python train.py --d_mlp=384 --norm="rmsnorm" --norm_place="pre" --rope_base=10000.0 --rope_fraction=1.0 --qk_norm=true --attn_scale=0.177 --init_std_o=0.0 --schedule="wsd" --decay_shape="exp" --batch_tokens=32768 --doc_mask=true --steps=4035 --dataset="wikipedia_en"
MLP neurons of a small language model. Each row is named by its layer, matrix (down: output weights) and neuron, and shows model dimensions 96-159. Each number is 128 + 24 x the weight over its row's rms, rounded and kept within 0 to 255. A neuron's up and down rows have the sign that makes its largest values positive.
A block is one neuron, or neurons of one layer that tend to fire together. Before each block is what it responds to, as a language model described it from the Wikipedia text at the highest values.

Description: Mid-token word and year completion. Continuation pieces that finish a partly written number or word, mostly year digits in life spans or dates (1846–19|1|7, in 15|40) and suffixes like chair|man, profess|or, in|tern.
L9.down178 [101 144 107 137  98 149 133 130 110 151 154  82 135 152 105 114 162 102  81  93 127 144 121 137 120  70 106 129 164 115 129 170 129 112 172 165 116 116 118 129 154  92 158 110 102 120 161 132 130 129 148 163 141  95 153  87 134 147 144 120 150 142 117 111]
L9.down219 [140 127 151  85 120 102 139  66 101  83 125 131 131 136 107 102 157 112 144 132 132 139 119 114 113 133 133 134  98 118 134 131 161 137 139 124 121  93  87 157 104 106  94 107 153 159 143 123 145  93 129 137 132 110 181 131 148 123  64 178 132 118 150 109]
L9.down279 [130  93 155 125 131 124 153 119 111  96  88 128 129  92 111 115 145 142 107 152 106 143 119 132  95 143 168 127 100  95 115  93 124  95 117 102  93 140 150 112 159  97 120  85 108  85 130 143 118 125 150 101 130 130 151 133 178 177 121 146 103 150 122 177]
L9.down365 [120 110 101 137 137 101 165 144 173 153  72 140 188 105 138 118 161 114  92 107 110 126 117 163 170  90 153  93 108 136  74 144 118 136 148 111 123 171 107 141 115 153 149 133 124 132 180 115  92  93 119 150 133 125 142 127 141 145 121 152  94 108 115 147]

Description: Mid-word name fragments. Word pieces inside proper names mostly seen earlier in the text, such as Zal in Zalaegerszeg, ug in Telugu, or year digits like 188.
L9.down33 [148  90 101 117 123 142 123 131 133 182  98 113 144 147 112 138 139 117 174 126 140 109 175 118 126  99 131 148 121 130 139 171 107 106 151 108  89 106 147 123  77 119 111 111 165 170 159 118 102 123 112 120 141 125 193 135 147 110 134 108 124 115 120 118]
L9.down72 [132 102 161 148 153 139 175 154 172 140 139 104 158 177  91 156 146 121  90 141 131  96 104 121 128 141 123 110 103 137 161 142 145 141 117  90 112  89 114 142 142  74  97  98 118 124 138 168 128 121 102 132 172 136 156 142 129 131 127 101 134 129 139 163]
L9.down106 [109 125 121 143 111 157 110 173 125  86 130 159 124 114 110 138 165 146 116 160 100  27 166  98  94 124 123  99 137 148 123 101 130 155 158  95 193 164 149 106 134 128 108 142 144 116 137 117 114 152 135 126 121 151 157 149 106 136 157 140 131 116 114  94]
L9.down222 [ 86 118 113 126 154  93 147 127 149 103 124 145 126 129  80 152 127 123 121 123 132 112 108 124 133 165 144 122 101 146 150 119 128 101 126 113 132 112 155 144  76 129 132 150 126 116 127  96 139 143 114 119 122 140 135 117 107 122 132  81 105 143 131 122]

Description: Mid-number digit pieces. Digit tokens partway through a multi-digit number, mostly quantities like unit conversions, scores, or counts, e.g. 17'1' ft, 3'5'.69 mi, 3.4 million.
L7.down49 [156  88 123 121 127  89  93 111 139 135 112  81  99 133 149 128 157 139 148 136 123 154 129 127 169 119 156 117 142 137 128 108 128 121 144 103 158 117 129 136  75  93 128 136 123  99  72 135 101 150 109 144 130 130 140 173 138 122 108 146 143 149 117 112]
L7.down79 [ 70  96 123 115 152 127 116  86 181 139 133  97 178 153 129 139 105 109 158 160 135 123  94  94 124  88 103 105 135 137 134 127 164  99 148 159 124 169 117 135 114  98 151 108 113 128 148 132 146 132 132 123 144 103 136 111 106 136  97 132 131 141 150 121]
L7.down246 [161 111 128 125 131 104 125 133  94 121 159 155  92  93 115 144 162  80 106 107 118  99 125 157 167 130 116 172 177 113 127 121 107 135 132 130 165 120 119 132 146 135 109 106 128 152 136  69 177 132 100 151 128 132 159 112 109 140 156 115 140 119 109 111]
L7.down312 [143  96 115  96 106 136 113 106 133 112 128 100 141 141  83 132 146 121 157 160 102 156 168 133 150 118 132 121 151 137 153 114 116 132 146 154  99 132 112 148 162 150 112 102 163  71 124 119 119 159 121 168 124 124 168 159  85 184 142  98 112 136 112 155]

Description: Number-expected position. Tokens right before a number is due, such as "of" in "density of", "age of", "population of", "(" in table cells, and "1," in split numbers.
L9.down105 [ 99 135 142  75 101 140 116 104 121 158 132 104 146 144 116 151 132 140 157 107 169 126 115 148  95 151  95 205 151 107 151 119 154 155  76 121 107 109 119 149 130  92 124 162 142 118  86 145 142 111 137 117 109 103 146 149 175 129 119 128 114 111 111 148]
L9.down160 [104 141 105 150 155 109 129 160 150 146 103 147 161 101 104 107 101 135 173  93 106 172 151 115 124 104 132 127 119 144 105 125 128  96  97 144 111 130 126 108 116 138 136  98 134 131 119 127 127 108  77 189 124 131 106 122 142 156 175  80 164 139 157 102]
L9.down194 [118 125  91 140 166 151  89 125  77 107 136 184 145 131 118 110 126 148 133 156 130 124 139 121 149 111 147 155 157 148 117 125 140 114 163 143 103 158 132 124 152  99 122 139 159 127 118 133 132 149 142 133 139 104 149  99  85 127 135 129  81 138 115 155]
L9.down346 [120 132 148 144 144 127 134 139 104 131 161 105 145 135 149 120 141 115  75 135 137 155 104 117 153 128 151 147 161 118 138 139 104 157 136 145 123 143 107  95 115 169 104 164 146 150 122 144 141  89 105 129 117 119 127 134 148 119 134 175 154 124  98 111]

Description: Along with, alongside. Mainly "along" after a comma, starting "along with" or "alongside"; weaker on other fixed-phrase openers like "due" (to), "West" (Virginia), "For" (example).
L9.down203 [ 96 140 137 143 164 123 116 180  92 115 167 120 132 117 154 120 132  85 121 141 114 135  92 118 157 104 166 135  98 104 136 113 110 134 113 136 159 102 161 110 144 114 142 156 130 135 136 117 150 126 118 172  94 125 138 123 164 109 138 119 145 129 115 140]
L9.down285 [ 97 186  78 160 108 151 128 131 133 140 164 144 137  86 167 126 128 130  90 129  84  61 128 164 124 139 131 145 122 123 143 147 102  61 125 124 144 109 118 142 122 115 153 125 139 183 108  86 125 141 154 141 156 138  96 133 132 105 149 141 129  95 172 137]
L9.down289 [130 121 110 143 101 127 169  94 110 136 105  84 114 151 110 117 144 112 165 116 140  94 128 122 107 139 107 106 112 126 124 117 137 143 108 123 115 103 114 116 133 127 139  94  86 106 135 167 100 185 163 155 129  97 105  84  93 105 132  74 118 140 108 163]
L9.down302 [106 152 124 130 151  94 109 138 173 137 152 133 134 166 152 112 171  96 116 121 110 137 118 141 125 168 122 151 130 125 156 115 116 111 140 151 107 167  86 120 142 154 145 161 112 117 165 170 129  97 118 117 103 105 118 132 166 125 114 101 124 146 106 105]

Description: Adjective-completing suffixes. Final word-pieces that complete a split adjective or participle before a noun, such as Ear|ly (Early life), renown|ed, strat|ified, versat|ile.
L8.down206 [166  90  96 107 148 154 135 105 125 108 140 152 107 139 112 128 129 156 151 160 136 134 105 107 128 129 124 131 145 115 102 112 130 129 131 116 117 121 110 139 151 169 149 134 129 131 133 148  75 105 127 117 139 145 105 123 108 119 138 112 131 153 161 115]

Description: Number prefix before thousands. Leading digit-plus-comma of large numbers (2,000; 3,000; 1,500) and minus/plus signs in tables, predicting the following digits; weaker on scattered words like pro, large.
L8.down329 [110 145 141 111 103 128 141 147 144 147 182 114 152 133  53 131 134 161 149 132 157  99 157 126 120 143 110 130 117 156 143 106 115 100 114 152 109  98 146  98 170 115 106 172 179 119 145 127 148 101 121 143 147 129 106 166 101 139  87 116 146 163 128 168]

Description: Word-internal continuation pieces. Tokens inside a word after its first piece, mostly the hyphen in compounds (T-shirt, avant-garde, Allied-occupied), also the opening pipe of Wikipedia tables after headings.
L7.down24 [ 93 122  88 157 146 117 175 106 145 124  93 174 114 151 113 127 142 150 135 132 128 101 149 117 101 115  41 144 154 148 133 122 137 148 100 141 108 144 175 118 159  99 149 102 127 132 154 153 106 175  93 115 108 139 176 121 114 124 169 114 122 130 128  94]
L7.down36 [116 129 116 144 142 108 141 128 111 132 114 147 138 128 143 140 132  85 123 132 163 137  95 192 113 103 114 128 120 118 120 120 142 109 127 144 126 136 138 140 106 138 120 102 109 111 111 133 186 140 141 156 116 127 134 162 131 161 134 137 120 136 125 158]
L7.down86 [105  98 131 133 192 111 158 157 135 108 147 127 175 135 111 132 128 101 148 147 159 130 117 146 125 105 120 134 105 133 136 124 141  87 134 148 117 155 133 156 135  94 171 122 113 111 133 143  88 159 139 111 103 132 127 141 111 128 153 137 174 112 154 100]
L7.down248 [103 133 117 157 102 149 144 122 176 160 107 170 191 143 108 166 159 150 134 157 133 117  99 132 145 142  92 172 134 123 140 142 121 126 147 148 164 108 108 160 155 112 126 128 177 129 152  92  91 105 119 153 149  95 168 156 124 100 148 117 132 123 135 103]

Description: Time-period modifiers before nouns. Words just before a time period or noun phrase they modify, mainly early/late/the before decades ("the early 1970s"), plus other, local, major.
L9.down89 [146 162 133 121  89 145  99 104 166 135 126  90 111 109 118 139 136 181 148 134 122  93 131 141 132  88 101  99 129 105 142 112 142 153 194 138 120 149  95  97 147 165  66 133 128 115 141 134 108 153 158 135 111 103 126 146 143 136 182 129 112 135 108 129]
L9.down236 [159 139 164 137 116 109 118 116 148 132 133 146 140 125  84  93 144 154 133 117 129 138 140  98  83  86 123 137 150 118 111 152 130 150 152 153 157  89 129 123 147 178 116 171  82 140 145  82 138 149 106 113 138 145  87 161 113 121 130 145  64 133 158 118]
L9.down314 [166 128 105 119 142 138 156 147 164 130 169 129 139 144 134 155 105 174 132 147 173 148 144 117 123 151 101 113 132 159 139 127 133 121 140 127 121  84 117  74 144 130 108 124 119 105 109 129 138 109 112  89 164 134 141 118  94  89 118 126 148 131 103 143]
L9.down354 [152 126 134 154 154 155 127 107 154 188 131 170 111 157 139 133 128 113 154 128 134 171 139 169 107 125 134 167 150 151  84 149 128  73 109 123  79 135 149 133 121 132 125 126 113  96  99 155 145 124  94 111 144  97  90 118  95 168 107  97 134 170 134 138]

Description: Mid-word name fragments. Word-internal pieces, often "y", inside foreign or transliterated proper names in lists and tables, e.g. Tai-y-uan, H-y-eon, K-y-rgios, H-els-ingborgs.
L7.down110 [153 133 106 133 125 157 142 105 121 180 140 173  75 116 137 123 105 128 142 179 157 138 141 137 119 105 124 146 117  82 151 119 121 179 105 148 140 168 187 160 124 145 150 132 112 124 127  97 168 128 128 121 160 131 120 177 112 137 115  74 124 124 130 138]
L7.down147 [130 106 125 126 165 143 123 135 135 129 134 118  73 166 118 112  82 133 122 108 103 155 138 142 102 103 169 154 123  85 134 131 167 106 162 157 122 123 158 115  98 155 113 112 161 112 109 139 142 148 107 139 142 141 101 154 160 139 149 108  93 119 125 123]
L7.down296 [169  89 150 139 112 115  97 120 152  84 118  95  94 131 113 121 135 154 134 129 167 142 132 117 137 136 165 125 130 149 103 147 121 102 132 116 114  98 100 106 106 142  92 114 148 118 114 138 131 140 153 103 140 184 164 133 151 157  99 150 119 132 145 112]
L7.down365 [157 152 141 107  98 132 141 112 153 156  99 177 168 123 130 133 156 111  99 137  83 131 108 136 186 113  98 147 156 169 147 148  95  85 148 118 133 114 138 131 136  71 136 178 155 110 144 129 134 111 114 126 119 110 147 138 143 130  70 124 141 115 116 153]

Description: Mid-compound hyphens. Hyphens joining the parts of a compound word or name, especially number-noun modifiers such as 18-rebound, nine-member and 300-ton, plus a few word-internal fragments like "in" in internet.
L8.down313 [136 130 160 128 108 132 153 132 139 140 102  85 140 181 121 100 159 115  83 119 135 163 110 132 105 135 144 110 130 150 128 141 137 114 176 194 138 161  97  88 125 134 114 170 130 122 142 144 148 100 121 131 102 118 132 118 125 146 130  92 138 126 104 157]

Description: Hyphens inside compounds. Hyphens joining parts of compound words, model designations and year ranges, such as two-thirds, T-34, 2009-10, plus some mid-word pieces.
L9.down50 [114 123 118 113 122 119 101 155 151 138 166  83 128 123 150  76 124 132 131 162 183 136 114 127 111 157 153 170 114 145 144 111 139 125 136  99 114  98 134 127 140 118 119  94 136 145  85 159 126  98 107 104 134 167 121 149 167 103 132 135  79 159 109  98]
L9.down129 [128 139 133 161 132  92 130 126 169 164 182 178 147 105 165 134 137 172 173 121 135  73 104 130 168 119 141 151 103 161 125 128  82 153 130  84 117  82 106 128 122  95 127 150 119 112 156 131 166 132 116 179 112 130 151 133 136 131 129 145 106 152 124 132]
L9.down268 [110 112 126 174 123 110 113 103 129  97 141  89 131 109 147 134 132 131 145 119 115 130 116 117 106 111 106 153 175 106 152 144 146 140 125 162 176 128 150 102  96 106 130 123 167 129 140 129 155 117 171 119 142 143 159  88 147 161 106 179 121 119  94 112]
L9.down283 [167 167 133 180 117 155 146 126 118 164  96 131 104 148 130 163 163 165 102 110 162 125 132 150 140 135  50 151 113 126 107 155 157 184 120 132 122 114 138 123 121 108 135 127 137 109 127 116 150 153 129  84 127 174  70 104 135 139 133  85 130 118 168 103]

Description: Copulas and name-internal pieces. Fires on the verb right after a sentence subject (was, is, be, were) and on word-internal pieces of foreign names (er, el: Felix, Puerto, Fenerbahçe).
L8.down372 [123 152 135 115 140 136 175 103 128 152 134 138 112 133 129 113 126 112  96 126  93 166 113 161  99 121 109  97 171 100 173 134 120 125 165 141 120 174 118 118  83 120 128 129 135 159 115  94 132  91 168 114 115 132  97  84 141  97  97 143 142 116 120 115]

Description: Before a stated quantity. Words right before a number in statistics text, mostly "of" after density, population, total, length, share; also table pipes and colons.
L7.down16 [113  99 125 126 139 124 134  94 106  84 131  95 173 179 125 113 162 125 151  95 109  99 113 112 146 131 149 145 133 167 102 113 126  66 131 153 136 122 119 128 143 145  90 162 116 134  89  84 123 136 165 187 175 176 116 159 113 136 136 147 139  92 102 126]
L7.down40 [181  61 103  96 144 156 130 121  68 153  98 132 126 122 107  96 138 148 139 141 156 130  99 147 115 155 116 131 130 107 147 142 135 155 146 121 153 130 129 154 115 136 140 139  77 131 139 135 106 127 102 110  87 127 113 120 153 130 121 148 142 138 117 142]
L7.down287 [139 139 145 136 150 110 101 105  92 163 146 172 120  78 175 136 128 145 122 121 182 119 125 144 119 153  93 158 103 123 110 181 102 137 110 150  76 135  90 159 143 132 138 132 136 154 125 129 132 157 149 112 146 141 157 140 173 121 112 101  85 105 149 132]
L7.down360 [120 127 137 138 147 128 132 129 126 114 148 129 145 132 128 110 165 162 104 139 156 125 115 139  87 124 116 143 136 112 181 141 156 100 160 109  99 139 109 109 157 107 168 161 134 122 117 142 154 129 126 148 125 107 153 147 102 143  83 140 122 159 104 131]

Description: Job-title word endings. Final word pieces that complete titles of office or occupation, often before "of", such as attorn-ey, may-or, CE-O, compos-er, ed-itor.
L8.down3 [163 112 112  99 137 143 136 132 112 122  71 156 124 125 102  67 118 130  89 106 114 149 131 158  87 104 128 103 134 104 150 149 137 135 116 160 145 152 115 131 148 126 113 140 103 112 142  47 124 162 101  83 102 126 125 130 122 144 126  74 126 156 107 137]

Description: Verb after subject. Auxiliary or copula right after a sentence's subject, mostly "was", also "to", "is", "been", as in "he was appointed", "Omaha was leggy".
L9.down256 [123 106  98  86 151 138 139 138 137 101  86 144 131 136  91 119 144 163  99 137  80 167  86 112 112 120 133  87  93 130 114 167 118 122 102 132 117 114 125 120 149  83 174 151 187 135  98 163 123 112 139 120 104 147  95 117 148 131 143 154 137  93 129 109]
L9.down290 [129 141 136 109 145 146 146 117 164 147 160 124 137 159 115 130 125 124 145 105 104 114 112 162 117 152 135 140 124 130 135 110 127 128 148  90 125 127 130 122 184 159 124 103 139 163 132 156 131  87 132 121 162 145 144 144 151 111 123 139  80 116 142 106]
L9.down331 [142 137 111 114 142 146 134 119 170  94 132  88 126 140 168 109 138 104 117 105 150 131 103 155 162 108 143 103 128 116 163 136  89  81 144 125 128 156 119 130 174 127 126  91 158 100 144 139 123 106 121 116 120 167 133 112 106 167 110 127 101  91 103 100]
L9.down358 [151 154  98 110 144 123 164 124 148 110 125  85 140 105 183 106 163 167 121 152 108 145 150 141  84 163 115 140 141 138 140 141 125 101 106 138 122 147 118 151  90  82 109  80 119  96 102 150 148 125 158 131 151 136 130 121 149  82 116 154 154 109 161 125]

Description: Mid-name fragments in repeated names. Word-piece fragments early inside proper names, often names already seen in the text (Ál-v-arez, F-a-hey, Good-y-ear), plus occasional list dashes and table separators.
L8.down273 [116 117 108 114 104 101 119 172 139 153 112  71 181 143 109 109 105 162 146 127 130 107  72 126 148 103 104 131 111 140 124  95 103 127 138 137 119 123 122 168 103 109  92  99 149 111 143  94 119 186 176 162 126 149 145 146  91 126 128 125 151 125 101 142]

Description: Slot before a verb. Function words that signal a verb comes next, mostly infinitive "to" after desire or refusal words (desires to, wanted to, refused to); also "since" or "previously" after has/had and "'ve" contractions.
L7.down158 [161 156 120 121 157 146 115 155 129  70 105  87 103 141 149 134 124 172 145 130 130 156  85 142  78 108  93 105 150 176 118 111 151 138 174 137 146 153 132 149 121 100  89  73 122 130 174 118 143 130 141 125 102 102 110 125 121 122  81 141 131 128 127 145]
L7.down240 [131 151 109 105 103 159  82 195 123 127 105 162 118  95 163 132 136 196 124 130 129  96 125 121 141 132 140 128 139 157 164 135  83 160 144 100 165 127 100 125  99 142 107 115 116 110 128  89 103 125 178 116 126 150 139 111  80 156 159 138 120 103 112 138]
L7.down273 [ 89 111 136 136 110 116  88 168 131 119 197 105 133 116 127 130 141 186 120 100 136 143 130 127  99 120 143 130 169 127 108 106 102 149 116 119 108 127  94 130 111 138 123 125 128 102 153 100 154 161 111 124  78 118 132  87 162 117  78 160 134  97 103 155]
L7.down315 [178 167  93  98 166 139 169 120 135  92 125 160 121 146 109  86 131 161 136  92  99 103 106 126 124 108 163 133 127 135 178 133  88 147 131 181 116 158 114 128 132  91 106 119 114 130  92 151  65 122 165  80  94 129 161 155 113 145 129 119 148 133 137 113]

Description: Digits in measured quantities. Digit or decimal tokens inside numbers giving amounts or measurements, often after "of", "more than" or "approximately", such as 1.5, 15 cm, 20 years.
L9.down87 [132 132 147 100  74 121 167 131 164  64 141 133 187 152 124 166 150 103 137 112 123 148 207 145 128 159 164 131 155 116 140 114 160 135 113 110 167 139  98 143 163 138 149 119 104 124 126 124 151 129 118 120 150 136 119  89 133 149 112 114  96 141 118 139]
L9.down103 [133 157 132 116  92 130 112 135 120 135 111 127 137 150 115  97 105  84 175 112 126 109 143 141 107 156 155 125  92  88 131 147 124  65 117 132 107 142 144 116 179 136 126 120  86 143 134 110 116 125 115 111 128 125 160 159 166 180 107 144 148 113 184 112]
L9.down286 [121 154 111 106 121 104 145 130 111 176 130 130 133 122  81 139 117 106 154 113 146 124 138 127 105 109 125 100 108 146 190 109  69 174 125 120 132 130 151 166 117 155 160  89 124 115 148 155 100 125 109 148 146 109 178 133 110 105 132 101 137 138  80 105]
L9.down380 [145  92 132 121  98 151 182 109 129 103 121 108  92 154 151 141 158 123 149 149 156 158 117 117 134  82 111 138 116  94 112  87 145 154 113  85 118 143 168 161 133 146 145 134 114 117 164 132 126 114 173 141 165 160 150 145 154 109 121 131 117  96 109 106]

Description: Quantities and conjunctions. Leading digits of numbers giving amounts, measurements or years, often in tables or after "of"/"than", such as "37" in 376 km2 or "20" years; also the conjunctions "and" and "or" joining nouns.
L8.down323 [153 104 131  93 122 108 135 161 100 114 144 114 121 174 161 144 110 116 139 144 119 114 153 111  92 141 137 139 114 113 125  84  82 110 117 125 142 122 131 103 145 127 147 130 124 111 116 155 150 145  89 170 109 104 141 146 132 100 135  82  98 172 161 115]